config = dict(
    num_attention_heads=4,
    qk_norm=False,
    init='uniform',
    warmup_steps=200,
    max_steps=9298,
)
MLP neurons of a small language model. Each row is named by its layer, matrix (gate and up: input weights) and neuron, and shows model dimensions 160-255. Each number is 50 + 12 x the weight over its row's rms, rounded and kept within 0 to 99. A neuron's up and down rows have the sign that makes its largest values positive.
A block is one neuron, or neurons of one layer that tend to fire together. Before each block is what it responds to, as a language model described it from the Wikipedia text at the highest values.

Mid-number digits, table separators. Digits inside long numbers such as catalog or reference IDs (OCLC, NRHP, GNIS) and year ranges after dashes (1980–81); also table-cell pipes and separators before a place.
L7.gate31:58 64 58 30 69 48 60 56 42 47 57 60 53 44 43 67 39 26 52 50 28 63 65 21 60 75 44 31 56 39 37 38 55 52 46 37 43 51 53 41 45 70 58 58 52 64 37 59 53 48 47 54 40 47 59 34 56 41 44 55 43 52 53 44 51 38 72 43 48 53 34 42 53 52 35 64 36 45 49 48 61 63 66 62 62 58 59 72 45 55 50 66 58 44 46 22
L7.up31:64 51 32 46 60 54 63 46 21 45 62 42 59 59 48 46 48 45 50 43 44 33 56 65 47 66 59 49 64 51 75 25 43 41 53 41 25 62 64 60 62 43 53 60 65 72 45 48 46 54 50 59 59 45 62 60 60 52 59 43 37 50 80 50 61 69 66 40 50 56 48 42 55 45 37 40 62 55 43 30 50 56 53 27 59 72 33 29 41 55 42 46 58 30 53 32
L7.gate36:49 66 39 44 72 71 58 55 07 35 43 54 61 66 64 45 33 50 45 51 70 57 31 62 56 42 44 53 56 42 51 33 47 58 42 49 53 62 39 59 43 36 24 70 69 57 67 70 64 48 24 51 54 58 49 30 44 50 61 57 49 23 37 56 44 57 66 46 52 55 55 38 45 48 63 53 56 62 66 36 58 57 40 44 67 37 31 47 60 60 41 33 38 44 65 52
L7.up36:60 56 42 66 54 62 52 73 53 73 41 42 55 44 41 52 53 45 70 12 60 72 39 46 56 36 67 50 62 48 40 55 68 42 65 53 60 42 62 51 34 69 70 54 63 44 38 61 40 24 32 48 60 47 46 48 45 51 45 57 67 39 63 64 55 68 30 57 48 73 42 42 49 39 39 46 55 54 76 46 64 48 59 48 49 50 46 49 59 54 64 57 40 58 46 61
L7.gate148:38 61 37 67 54 70 59 58 49 37 50 35 43 26 47 61 54 35 62 55 54 48 47 72 63 59 46 38 41 42 66 48 49 63 24 50 61 61 52 61 63 62 47 40 50 72 65 45 59 34 48 54 50 41 46 65 48 46 53 58 40 45 53 41 35 72 46 66 45 48 67 34 61 50 65 70 50 42 42 20 62 52 61 49 65 50 39 35 54 60 49 39 23 33 72 40
L7.up148:50 56 60 47 47 43 70 60 35 76 55 65 53 63 36 75 30 60 34 39 55 41 56 41 80 62 40 47 44 46 58 45 50 50 34 50 58 49 42 49 48 54 62 54 57 54 37 39 51 61 64 39 36 59 45 61 44 44 53 28 66 55 39 43 54 49 62 70 58 45 42 43 56 44 50 59 57 43 58 55 41 47 47 47 54 57 41 53 65 55 52 37 49 44 57 60
L7.gate163:48 50 47 61 50 50 56 43 37 38 39 60 68 49 39 53 56 29 53 44 39 56 41 43 38 29 55 47 68 47 35 65 67 52 50 55 00 25 71 43 56 44 58 66 49 43 58 55 49 48 57 54 41 56 20 40 43 63 55 38 63 34 71 42 48 38 42 59 61 50 56 64 45 52 27 63 47 32 46 22 36 47 49 32 58 61 51 33 63 63 47 52 58 31 68 54
L7.up163:53 56 63 34 42 37 40 43 34 61 24 31 55 37 33 67 36 51 32 47 46 61 58 46 43 52 50 36 55 61 34 49 49 44 65 65 43 43 50 55 58 65 43 68 35 63 47 43 46 69 69 52 58 71 42 72 49 85 51 52 68 50 57 83 49 47 54 55 39 56 56 37 32 59 56 48 53 53 65 52 34 61 59 55 29 73 51 40 50 53 54 62 54 56 51 55
L7.gate289:58 50 58 52 53 53 42 63 57 49 47 79 56 59 60 58 54 57 22 70 45 57 43 47 48 59 57 46 48 33 53 55 79 79 43 38 40 48 34 65 63 49 57 61 30 45 66 66 40 43 57 60 68 66 42 60 47 63 45 65 68 49 50 52 50 37 58 34 41 38 72 47 50 32 51 72 53 70 65 38 49 57 49 63 39 51 25 55 59 50 49 44 77 58 38 16
L7.up289:62 58 57 28 60 51 52 67 62 40 47 42 45 42 65 29 38 68 24 43 55 61 35 51 39 70 48 65 41 61 45 59 68 65 53 53 09 26 66 22 55 52 53 37 44 38 66 55 50 54 49 53 58 37 41 54 46 48 48 59 50 50 45 53 53 63 46 45 46 36 48 48 25 40 61 45 63 75 69 50 44 36 35 44 68 49 55 72 79 59 50 54 53 45 33 34
L7.gate367:32 43 57 71 38 49 32 48 51 60 51 34 52 65 62 43 30 51 55 55 58 39 52 21 66 50 59 50 74 36 36 33 31 59 47 54 48 49 55 49 57 55 36 46 66 38 65 43 59 17 36 77 35 59 46 70 46 70 54 54 36 43 34 65 66 32 55 54 53 61 33 57 45 40 56 40 67 38 58 48 66 62 53 64 40 61 40 31 61 48 27 66 44 65 51 48
L7.up367:64 74 44 40 55 46 66 40 53 52 45 56 58 57 71 56 56 56 52 55 47 85 40 58 31 61 39 46 62 60 42 43 67 33 39 46 24 48 60 39 63 52 59 62 72 36 42 50 54 55 46 24 48 49 62 31 45 27 63 62 50 57 71 62 46 48 36 46 46 55 47 60 56 45 28 42 51 24 49 48 54 59 45 55 50 52 66 72 66 56 60 44 69 47 44 56
L7.gate482:72 39 67 50 54 50 53 38 25 59 49 44 55 32 61 45 55 52 22 35 28 39 21 44 35 59 26 46 47 39 49 48 58 46 40 61 63 21 70 70 67 51 34 50 46 29 63 54 47 59 55 54 50 70 52 42 65 51 66 44 64 42 62 38 46 62 52 57 59 44 45 50 36 47 47 51 53 56 68 31 35 54 41 28 51 59 62 52 55 43 38 39 43 33 47 34
L7.up482:62 59 61 48 34 32 13 56 57 53 47 29 50 45 57 56 38 46 73 39 41 53 35 46 45 51 63 54 42 45 32 38 57 42 65 27 51 32 37 68 35 64 62 14 55 60 83 40 67 45 47 59 37 25 48 73 45 50 60 57 28 56 34 45 38 59 63 55 47 39 53 39 48 52 34 66 58 51 50 53 22 39 45 62 59 48 40 68 48 48 54 50 76 70 39 60
L7.gate531:60 48 69 51 55 43 31 35 47 50 35 43 36 35 81 56 42 57 52 52 54 64 43 39 39 43 46 48 37 38 40 52 61 50 72 60 38 21 53 30 56 35 42 40 49 37 43 46 42 57 33 57 60 37 52 65 35 43 51 72 71 21 52 42 59 60 50 47 53 47 49 43 48 41 52 53 41 57 52 49 48 38 66 50 76 33 74 48 41 32 46 56 43 35 46 60
L7.up531:44 53 30 70 45 50 56 54 70 68 43 46 38 54 54 38 28 35 52 67 43 44 35 35 51 56 67 63 48 45 44 57 36 44 50 38 30 57 44 63 48 79 66 42 58 48 52 56 54 39 55 68 57 62 57 51 49 44 35 40 69 51 49 80 58 58 59 52 48 70 41 57 42 52 48 77 45 72 62 35 70 63 47 50 43 65 63 39 56 72 40 58 39 44 47 47

Year-range second number. First digit of the second number after an en dash in year or number ranges, e.g. 2017–18, 1878–1914, 1999–2000, weaker on assorted mid-word tokens.
L8.gate90:62 38 40 24 62 51 37 51 53 42 57 46 42 32 26 36 51 49 67 53 36 48 67 49 53 38 39 32 50 54 28 46 51 65 71 46 48 71 45 48 65 31 45 50 50 76 32 63 44 65 40 54 38 54 67 34 54 43 75 60 24 41 26 64 60 52 25 74 54 45 49 61 45 44 44 62 57 41 60 58 57 53 32 80 75 33 33 42 62 48 39 59 38 38 61 51
L8.up90:29 44 33 37 61 38 37 64 74 40 46 54 53 30 46 34 53 69 39 25 54 40 64 62 42 51 46 63 53 65 57 64 57 43 30 48 44 33 48 47 66 59 44 58 42 47 49 31 45 65 47 44 63 56 52 51 36 50 59 59 67 68 54 61 33 48 64 52 15 70 54 33 57 51 39 47 43 70 52 44 47 36 43 58 50 46 46 32 41 74 50 61 60 41 62 25
L8.gate96:71 61 38 47 46 31 63 53 35 56 51 48 37 45 34 30 51 49 33 74 48 56 31 22 62 46 71 53 70 44 36 62 59 55 63 50 48 32 57 36 49 61 50 41 52 78 51 41 51 67 43 51 49 37 47 39 61 51 47 41 60 38 74 51 74 52 23 61 39 47 40 45 30 75 51 61 55 45 62 73 46 71 72 43 44 52 62 39 45 64 49 30 57 23 43 38
L8.up96:87 51 41 58 49 76 39 46 25 55 57 54 67 49 67 53 42 49 58 52 53 56 61 63 26 28 41 59 61 46 37 59 63 57 47 49 37 44 61 52 43 54 73 61 49 51 49 50 43 54 37 48 49 38 60 56 67 57 58 31 43 38 56 50 35 53 62 26 46 47 37 55 49 47 41 65 62 38 45 45 57 41 55 53 55 58 42 43 37 68 60 73 60 58 25 54
L8.gate228:63 50 53 43 65 53 37 47 31 45 56 51 79 51 54 49 57 45 70 73 87 41 63 59 52 19 28 66 57 59 29 69 42 69 39 55 48 47 52 42 49 61 30 72 52 47 47 26 47 46 57 53 45 50 30 50 38 49 72 55 26 43 47 56 59 56 58 59 38 71 54 55 60 40 59 47 42 33 49 54 45 53 59 58 46 57 48 40 55 53 53 54 43 56 41 32
L8.up228:28 40 55 57 49 60 71 41 48 46 48 78 41 77 60 42 31 37 36 46 40 59 32 26 65 37 41 48 61 51 43 34 52 43 52 29 57 58 40 50 67 56 65 82 55 28 48 50 36 40 42 55 54 30 58 27 62 49 60 41 50 45 56 49 50 20 48 49 35 55 64 73 51 65 52 51 44 52 52 63 67 52 52 70 41 54 39 58 28 55 61 39 40 42 59 39
L8.gate254:24 55 39 71 63 54 53 45 41 57 32 41 49 49 29 45 46 49 74 35 47 29 65 50 43 56 50 52 55 32 49 61 49 56 23 53 46 70 61 69 49 38 50 48 81 44 44 35 52 63 54 54 60 59 54 42 45 44 63 49 73 61 31 47 49 59 46 53 36 53 66 61 73 51 42 48 59 52 29 51 55 73 73 53 32 47 36 42 51 54 49 55 42 71 47 42
L8.up254:62 57 32 53 87 39 52 49 46 42 73 53 56 46 50 65 60 73 44 44 51 44 64 54 49 50 39 60 53 56 59 70 30 39 46 56 35 67 60 29 62 49 40 41 51 43 66 42 65 62 68 37 62 62 68 50 43 48 47 35 44 41 42 42 79 58 35 53 32 39 86 40 58 68 64 52 70 61 31 38 59 47 56 65 62 46 33 55 50 41 58 47 39 51 44 46
L8.gate320:52 30 25 38 65 59 43 47 41 35 63 60 28 35 41 55 50 48 50 42 44 60 59 50 56 55 37 33 42 49 47 82 67 36 62 73 39 40 39 46 43 47 44 66 62 41 46 61 39 63 54 58 65 61 38 66 69 75 45 53 53 61 57 36 51 51 50 43 50 55 54 18 45 76 42 50 66 45 66 37 48 54 45 58 57 34 47 60 34 63 47 42 28 38 56 37
L8.up320:52 76 36 44 46 55 35 40 46 58 67 31 57 48 67 41 35 56 43 56 54 34 66 25 60 65 56 65 71 22 56 29 60 42 64 60 64 43 53 36 48 47 52 54 46 56 44 50 47 38 67 31 44 65 60 56 42 52 70 49 48 48 45 70 46 53 51 66 49 54 68 38 45 59 42 63 39 35 51 61 40 48 82 60 53 41 46 56 62 86 48 58 42 51 57 71
L8.gate336:58 54 52 54 32 57 52 47 47 41 57 46 56 48 60 30 36 49 43 68 86 49 53 40 61 56 70 67 44 35 43 62 43 42 49 48 65 71 29 30 48 46 45 60 49 32 53 40 56 30 55 23 59 37 42 38 75 47 54 50 41 23 40 53 32 56 43 51 37 45 56 63 38 60 37 35 22 63 54 59 50 54 40 43 49 61 45 45 84 51 52 74 48 45 42 52
L8.up336:56 53 39 77 51 74 53 37 39 40 47 56 62 59 55 45 61 51 57 32 45 48 45 41 37 46 66 53 52 46 57 81 58 53 61 42 67 51 50 49 58 49 60 54 60 33 50 41 58 57 59 63 43 59 55 49 39 21 47 39 34 46 35 50 50 54 40 34 61 40 48 22 43 55 59 59 57 56 48 68 40 44 74 28 60 70 19 49 85 44 68 58 19 47 39 44
L8.gate415:64 34 53 47 50 41 60 46 54 35 45 46 57 67 61 55 66 45 53 63 65 33 42 36 56 56 59 38 42 47 58 45 37 38 72 69 52 56 55 43 45 53 38 63 39 51 51 47 45 62 34 57 42 50 40 56 52 37 30 46 54 45 40 52 47 53 42 59 31 36 40 76 66 22 54 62 49 37 59 62 63 61 68 65 53 62 85 48 70 53 41 64 49 39 54 56
L8.up415:49 47 63 42 34 65 64 50 35 79 44 46 36 32 43 50 59 45 63 73 39 57 60 43 51 72 49 42 49 36 53 55 73 30 65 45 34 27 53 45 64 44 62 57 43 38 61 57 66 62 28 31 09 26 60 48 34 41 71 52 49 38 39 67 52 39 52 54 48 44 49 44 42 47 33 42 54 59 22 44 54 63 48 25 37 68 39 49 52 48 43 37 39 45 33 38
L8.gate532:67 36 36 63 47 52 63 54 51 26 55 60 71 45 43 60 31 54 57 56 41 25 32 50 83 64 45 49 63 40 30 43 50 60 47 37 44 52 48 81 78 69 50 48 57 60 44 36 36 36 51 54 31 57 56 68 50 58 65 57 45 49 73 42 59 77 83 53 54 33 44 30 38 33 33 43 60 47 65 23 47 35 74 58 60 53 39 68 74 66 52 49 63 51 54 43
L8.up532:52 55 44 51 51 38 60 47 60 63 49 30 45 64 37 48 76 38 56 42 43 46 60 45 89 53 35 60 55 33 43 42 36 42 25 65 39 65 50 28 42 51 50 62 56 54 36 63 61 40 53 47 31 51 42 62 67 42 55 20 52 76 33 55 31 45 54 32 55 34 49 54 59 51 45 50 34 71 54 32 50 51 71 60 25 49 44 56 41 66 54 48 58 42 69 51

Subject-to-verb gap. Tokens after a long sentence subject and before its main verb, like the comma closing an interrupting phrase ("however,") or adverbs such as later, then, subsequently.
L9.gate193:58 38 57 37 68 63 31 49 38 59 68 42 54 64 37 77 51 42 60 58 77 43 42 49 56 56 56 60 55 40 44 65 54 44 49 43 49 47 33 47 33 70 44 53 60 46 38 40 56 40 39 59 60 55 49 36 49 62 51 36 36 70 44 40 34 46 46 35 59 40 42 49 65 51 56 53 33 34 60 61 49 40 41 41 49 18 36 65 52 48 14 57 43 72 49 43
L9.up193:52 53 57 35 52 48 53 45 44 60 57 55 44 32 51 82 40 39 59 55 47 52 38 43 31 67 48 52 53 42 52 73 45 46 39 57 57 50 35 54 53 35 43 51 48 56 49 41 42 50 65 40 41 48 64 46 55 57 64 46 34 81 42 50 29 26 57 39 30 18 61 47 46 43 39 45 60 50 39 50 75 44 33 42 41 34 68 46 39 59 63 49 56 60 48 44

Discourse and temporal connectives. Clause-linking words, often temporal or contrastive, such as since, as of, however, although, while, but, plus completions of -ly adverbs like shortly and reluctantly.
L7.gate190:24 50 36 28 48 46 67 38 58 47 33 71 73 56 50 35 59 41 54 56 53 32 62 57 45 46 62 65 27 45 55 56 37 64 52 43 59 51 40 51 27 62 53 36 60 60 70 55 28 63 57 92 65 43 51 46 36 44 47 43 53 52 60 53 52 68 43 74 43 47 52 42 61 58 28 51 13 26 49 42 32 68 46 54 47 47 28 51 33 65 56 55 33 44 28 65
L7.up190:62 39 43 49 41 48 30 46 40 60 39 42 53 61 51 59 43 53 34 34 42 45 42 34 48 69 64 58 51 56 60 59 47 56 50 51 61 32 45 49 48 60 45 52 76 36 59 53 40 54 35 59 71 51 69 46 43 42 43 26 64 56 56 45 53 36 33 33 76 65 54 61 34 53 39 20 61 46 61 25 56 51 49 34 49 51 41 36 49 70 59 28 32 59 31 29
L7.gate321:50 61 33 51 33 66 62 49 27 44 56 41 21 38 55 73 70 59 41 54 44 40 67 32 46 52 54 60 43 49 63 56 62 47 52 49 44 56 34 29 52 52 39 37 54 78 32 52 50 32 32 67 44 56 27 59 44 54 62 65 61 42 72 29 49 42 66 46 47 57 53 82 54 64 38 51 65 35 46 59 53 53 71 35 35 43 51 43 51 58 45 67 21 56 40 47
L7.up321:46 55 60 63 50 31 40 64 60 64 43 51 56 48 34 43 36 42 63 66 42 43 55 64 30 64 30 31 53 62 29 42 44 56 57 45 51 48 60 49 36 47 35 64 70 47 57 60 55 46 60 44 53 51 48 39 64 59 36 50 46 73 61 48 35 57 57 60 55 26 40 85 40 52 53 58 67 50 49 41 61 41 47 60 44 30 49 57 62 55 65 62 62 41 33 31
L7.gate339:40 55 65 34 48 62 59 50 50 46 38 51 34 49 61 51 56 37 53 55 56 47 62 56 53 37 56 45 42 56 39 54 43 47 38 48 51 37 47 54 55 47 48 50 69 67 34 44 25 57 30 46 48 75 47 43 57 32 64 50 42 49 52 59 56 53 24 45 44 48 56 47 37 68 35 57 41 44 31 54 61 34 56 53 41 48 55 65 44 25 65 56 43 50 34 54
L7.up339:32 46 54 33 51 46 32 53 22 52 45 52 61 30 47 45 30 63 61 44 46 38 59 75 41 47 61 31 58 50 61 67 57 64 64 50 50 58 52 50 40 46 36 82 52 61 61 48 46 63 30 39 48 54 57 57 33 27 58 57 34 72 61 51 28 50 51 49 52 56 57 60 53 63 48 35 55 55 37 58 62 46 35 54 47 69 61 69 43 78 47 28 59 58 45 40
L7.gate409:48 54 53 67 56 53 41 26 33 06 30 76 47 46 48 45 26 33 45 46 51 56 44 57 56 75 39 49 45 68 73 43 47 43 42 46 53 67 57 54 34 41 51 56 49 74 43 43 56 49 60 78 57 48 40 44 35 41 38 49 77 37 47 22 64 49 50 50 56 39 52 42 56 64 72 49 38 57 54 45 42 67 70 64 49 50 33 40 41 41 56 68 44 71 73 24
L7.up409:53 71 55 41 45 25 30 32 33 60 60 46 54 53 65 59 59 51 52 48 63 79 53 27 49 41 57 47 76 40 59 34 63 51 52 67 34 47 40 46 44 29 47 72 58 29 58 48 42 52 37 40 20 44 60 48 65 62 58 63 61 55 38 55 39 45 49 37 49 36 54 56 61 66 37 60 63 51 35 39 68 50 61 47 37 46 47 52 35 42 24 33 45 57 61 58
L7.gate434:43 65 40 57 39 58 47 28 75 60 52 52 46 57 51 48 61 42 35 38 51 70 64 31 43 77 54 54 26 33 46 50 52 36 14 53 27 41 44 44 45 55 53 51 50 54 51 44 35 59 46 80 47 49 36 65 46 49 55 65 37 40 52 62 38 61 50 40 27 55 66 57 53 56 50 50 77 53 48 52 55 49 38 43 57 58 52 45 52 67 62 30 37 55 42 35
L7.up434:26 52 40 75 46 65 56 48 59 46 47 52 48 33 58 50 33 57 51 47 32 66 63 45 39 55 46 50 60 41 61 36 58 80 40 57 51 52 49 33 75 64 69 41 30 45 56 49 35 25 59 56 31 55 57 61 58 54 45 45 66 39 75 63 46 31 45 39 36 54 47 64 39 56 31 56 66 40 53 48 44 43 41 75 45 74 26 54 34 50 35 55 56 53 46 50
L7.gate586:41 65 41 50 24 31 31 49 43 21 48 62 45 43 66 51 46 56 33 45 71 39 32 47 41 45 30 62 48 56 56 46 42 41 40 25 66 53 63 72 42 39 43 45 54 69 53 64 60 56 54 36 34 45 52 52 23 48 64 49 45 51 51 26 55 51 37 47 47 58 53 45 50 40 69 49 51 65 59 44 43 44 65 41 47 33 37 38 68 51 55 55 65 56 60 57
L7.up586:44 56 36 47 41 60 41 59 46 50 62 47 43 87 43 38 47 40 36 32 44 61 59 62 40 67 39 43 48 63 37 47 59 34 25 46 51 30 46 47 31 56 33 43 55 34 51 64 44 48 56 56 45 36 73 51 58 45 77 48 67 39 43 72 52 45 48 49 34 61 58 73 58 56 44 79 53 58 56 41 49 31 53 55 22 50 45 52 41 38 46 61 32 63 37 50
L7.gate595:43 43 37 51 56 54 41 44 70 38 68 37 46 59 52 66 54 32 40 48 58 59 53 52 44 40 46 50 53 42 85 61 58 56 48 39 31 62 30 47 46 61 38 53 52 43 44 66 53 44 62 65 80 64 51 38 55 54 49 63 29 74 47 37 58 66 64 47 52 58 36 29 56 50 48 53 78 69 62 36 40 49 74 59 61 57 21 34 53 50 68 63 34 53 60 59
L7.up595:63 54 53 40 35 61 26 33 62 49 56 29 21 49 69 73 60 44 46 41 69 45 33 48 57 43 62 60 48 68 58 43 55 59 53 58 53 53 51 52 55 54 48 33 34 40 42 44 51 43 52 53 45 63 43 57 66 13 47 73 66 49 44 52 68 44 43 62 38 40 51 30 53 72 58 62 66 55 30 56 66 39 44 71 57 50 63 54 33 49 50 63 52 65 52 46
L7.gate648:32 36 32 46 37 43 62 53 64 55 36 50 52 32 55 68 29 56 53 70 62 45 41 39 36 56 47 47 48 20 63 49 59 54 42 32 59 30 42 51 33 69 28 54 39 50 45 72 45 11 51 59 51 56 38 36 40 56 59 45 47 70 61 57 46 42 35 56 68 44 48 58 63 29 27 41 59 35 56 54 57 42 59 75 61 45 64 79 48 51 39 83 37 29 41 34
L7.up648:33 70 46 47 44 31 73 42 72 49 42 47 49 41 41 60 49 53 38 62 44 58 44 55 60 40 46 49 36 35 43 49 55 40 59 52 55 29 53 28 47 54 52 49 48 34 68 61 48 50 79 64 50 60 49 40 45 42 67 41 57 63 65 47 43 59 58 67 68 41 48 55 52 47 50 26 60 55 68 56 37 43 49 57 48 41 77 46 76 52 48 59 38 54 30 27

Adverbs and adverb endings. Adverbs and the "-ly" suffix on split adverbs, often between subject and verb, as in really, gradually, technical-ly, inevitably, then. Weaker on commas and connectives like nevertheless.
L8.gate38:40 55 24 55 65 46 55 32 68 45 36 42 49 45 43 39 30 49 38 46 40 75 23 25 57 52 40 42 62 54 40 68 46 68 60 45 62 52 54 53 60 43 43 61 48 43 47 66 59 42 47 57 69 50 44 37 68 49 56 42 36 58 47 45 46 63 56 41 31 48 49 65 58 30 33 22 33 49 48 52 47 51 58 30 49 54 40 56 55 52 36 77 45 66 33 27
L8.up38:82 49 38 74 43 41 51 33 59 53 52 53 12 53 57 56 51 36 40 50 51 42 69 38 28 49 43 40 61 34 46 64 49 45 55 50 46 36 51 44 60 60 55 49 76 65 35 58 52 40 38 53 36 63 51 57 50 43 62 45 31 32 46 43 23 47 39 48 78 48 47 51 54 50 41 42 46 30 45 42 80 66 55 38 36 51 59 47 63 43 32 49 44 22 44 35
L8.gate79:55 32 53 33 51 69 52 42 56 57 62 70 59 62 59 60 53 59 46 52 42 48 63 50 23 54 40 50 46 36 17 43 59 50 48 36 33 36 25 47 38 41 41 55 36 67 64 40 47 51 57 58 30 50 53 46 56 67 37 42 19 42 35 52 55 26 38 52 66 40 46 38 58 35 41 46 51 67 33 38 51 53 57 50 60 60 70 74 60 55 50 50 56 39 43 53
L8.up79:61 44 45 42 63 21 30 38 65 44 55 52 43 57 48 55 51 55 60 34 45 48 61 63 44 70 10 51 41 38 43 57 41 61 53 26 33 21 37 47 55 28 61 55 51 68 36 45 51 52 52 51 38 40 53 42 56 50 57 46 58 68 50 74 40 37 39 61 38 50 63 58 66 36 39 34 55 30 37 54 43 36 61 42 43 45 59 52 51 84 42 17 53 57 62 46
L8.gate83:56 44 45 57 39 47 53 46 36 69 58 47 66 53 62 78 62 51 57 44 63 42 53 54 55 66 55 41 34 50 34 31 81 46 44 32 35 64 62 48 63 63 56 72 38 62 52 55 32 45 53 56 58 31 58 62 58 56 47 24 49 31 74 36 47 58 64 58 51 62 68 66 67 50 67 44 53 66 39 63 38 41 46 51 60 60 25 47 20 47 54 84 48 43 36 47
L8.up83:41 68 40 52 27 49 57 62 49 56 53 54 44 54 48 58 46 46 34 50 40 70 59 52 58 56 75 42 44 30 58 44 51 67 48 44 54 44 48 42 55 54 62 62 30 57 46 46 31 17 62 47 38 47 46 51 48 57 64 53 31 52 89 44 44 47 65 42 48 50 68 59 46 52 53 45 50 56 34 56 59 55 53 29 43 59 41 31 47 43 34 58 34 50 24 61
L8.gate92:31 58 34 28 43 25 27 52 47 64 41 64 31 53 59 59 46 47 42 51 32 57 44 41 30 57 35 50 52 44 45 65 37 52 63 42 61 62 49 52 38 47 39 42 57 55 43 76 37 42 49 59 53 44 31 28 43 31 67 63 11 61 40 52 42 65 56 66 57 62 36 61 54 54 29 49 46 50 45 63 50 64 46 49 46 36 60 62 57 64 47 58 43 38 44 59
L8.up92:44 34 38 48 62 44 59 49 54 40 46 34 51 32 37 39 45 62 44 56 54 48 55 58 41 33 44 33 43 52 59 34 63 44 53 36 42 55 48 55 44 54 48 59 62 60 47 64 46 52 30 54 49 63 55 44 60 48 52 44 36 60 46 35 36 44 56 68 38 39 37 43 32 57 44 36 24 39 31 42 50 43 63 30 42 54 56 56 36 45 48 38 42 39 36 47
L8.gate161:49 43 56 62 67 53 61 45 75 54 55 47 65 63 60 70 57 42 55 53 45 46 70 59 57 59 50 35 68 39 54 39 42 34 51 53 38 75 63 52 73 81 53 44 27 39 56 57 52 51 47 49 44 60 36 37 64 67 41 49 49 48 54 59 38 61 38 53 73 65 51 51 43 50 55 64 38 54 81 41 62 65 46 38 41 55 60 33 61 54 61 83 19 49 45 37
L8.up161:32 59 50 40 40 43 53 61 50 44 54 50 40 32 28 72 22 52 52 51 51 53 43 36 55 45 48 45 54 68 70 32 59 63 44 50 50 53 65 47 45 36 54 70 44 41 46 35 62 51 45 42 33 54 74 52 33 27 54 36 49 62 49 63 43 29 64 45 48 62 78 54 39 64 57 62 21 56 39 45 47 41 47 56 56 39 57 51 50 73 34 33 48 34 70 52
L8.gate426:43 47 26 59 69 31 57 41 58 44 57 52 38 43 49 58 24 75 20 59 67 57 50 54 48 57 56 42 61 46 47 56 63 54 51 44 62 60 37 60 64 50 48 72 54 60 56 47 41 42 55 65 28 61 40 51 61 47 66 44 41 41 37 75 71 88 62 61 49 54 43 44 49 73 53 60 47 69 27 29 56 53 71 40 64 57 64 58 42 48 49 42 24 54 65 21
L8.up426:49 55 50 65 36 36 67 36 70 60 43 59 32 58 43 62 45 67 24 43 51 41 62 55 73 65 53 48 51 42 44 61 62 41 53 48 66 33 31 49 58 56 50 61 64 33 41 54 35 55 70 61 31 56 37 43 47 36 61 48 33 65 66 44 56 60 27 55 72 46 48 40 57 33 69 40 56 59 51 52 67 63 40 27 61 43 33 36 44 31 36 54 41 48 58 61
L8.gate558:47 52 36 39 60 52 35 45 50 69 50 57 35 42 49 76 53 49 52 47 56 60 51 51 40 44 41 43 66 44 43 55 28 54 32 43 48 61 33 46 40 53 67 55 56 25 46 44 36 26 70 57 44 57 55 48 75 55 46 48 52 54 43 41 65 55 34 50 54 32 28 46 46 58 55 48 62 23 47 63 50 34 45 30 85 39 40 30 53 47 19 31 49 41 57 53
L8.up558:20 36 47 29 52 61 35 52 58 58 48 60 49 54 61 57 48 47 51 56 46 65 46 34 52 60 39 45 41 54 44 42 45 56 54 55 51 60 57 50 45 56 50 60 28 42 68 56 26 45 49 46 53 48 48 38 33 47 59 60 54 47 44 50 59 59 69 51 71 22 51 45 39 36 61 42 40 43 41 50 38 44 32 70 72 65 50 54 41 45 63 67 55 60 52 33
L8.gate691:54 73 45 50 44 39 34 63 57 64 70 44 27 41 50 56 45 42 30 45 58 73 65 62 42 71 42 41 69 53 61 41 47 60 47 60 53 52 53 41 48 33 76 59 61 68 49 62 37 57 45 49 49 47 42 63 36 36 53 45 59 52 46 77 71 75 55 61 62 52 47 84 55 49 44 43 59 41 54 31 37 64 43 47 50 38 39 40 51 71 53 43 45 39 40 53
L8.up691:54 49 55 63 51 14 53 54 55 49 49 42 28 47 50 52 43 44 36 50 45 68 71 49 37 52 33 36 39 45 44 59 56 46 62 39 57 32 53 34 73 53 79 72 43 71 25 43 13 63 59 66 44 46 53 60 73 39 39 48 38 41 45 38 60 52 52 41 74 50 57 53 37 45 25 33 65 44 47 24 54 42 51 58 69 42 47 51 31 63 49 46 64 49 39 39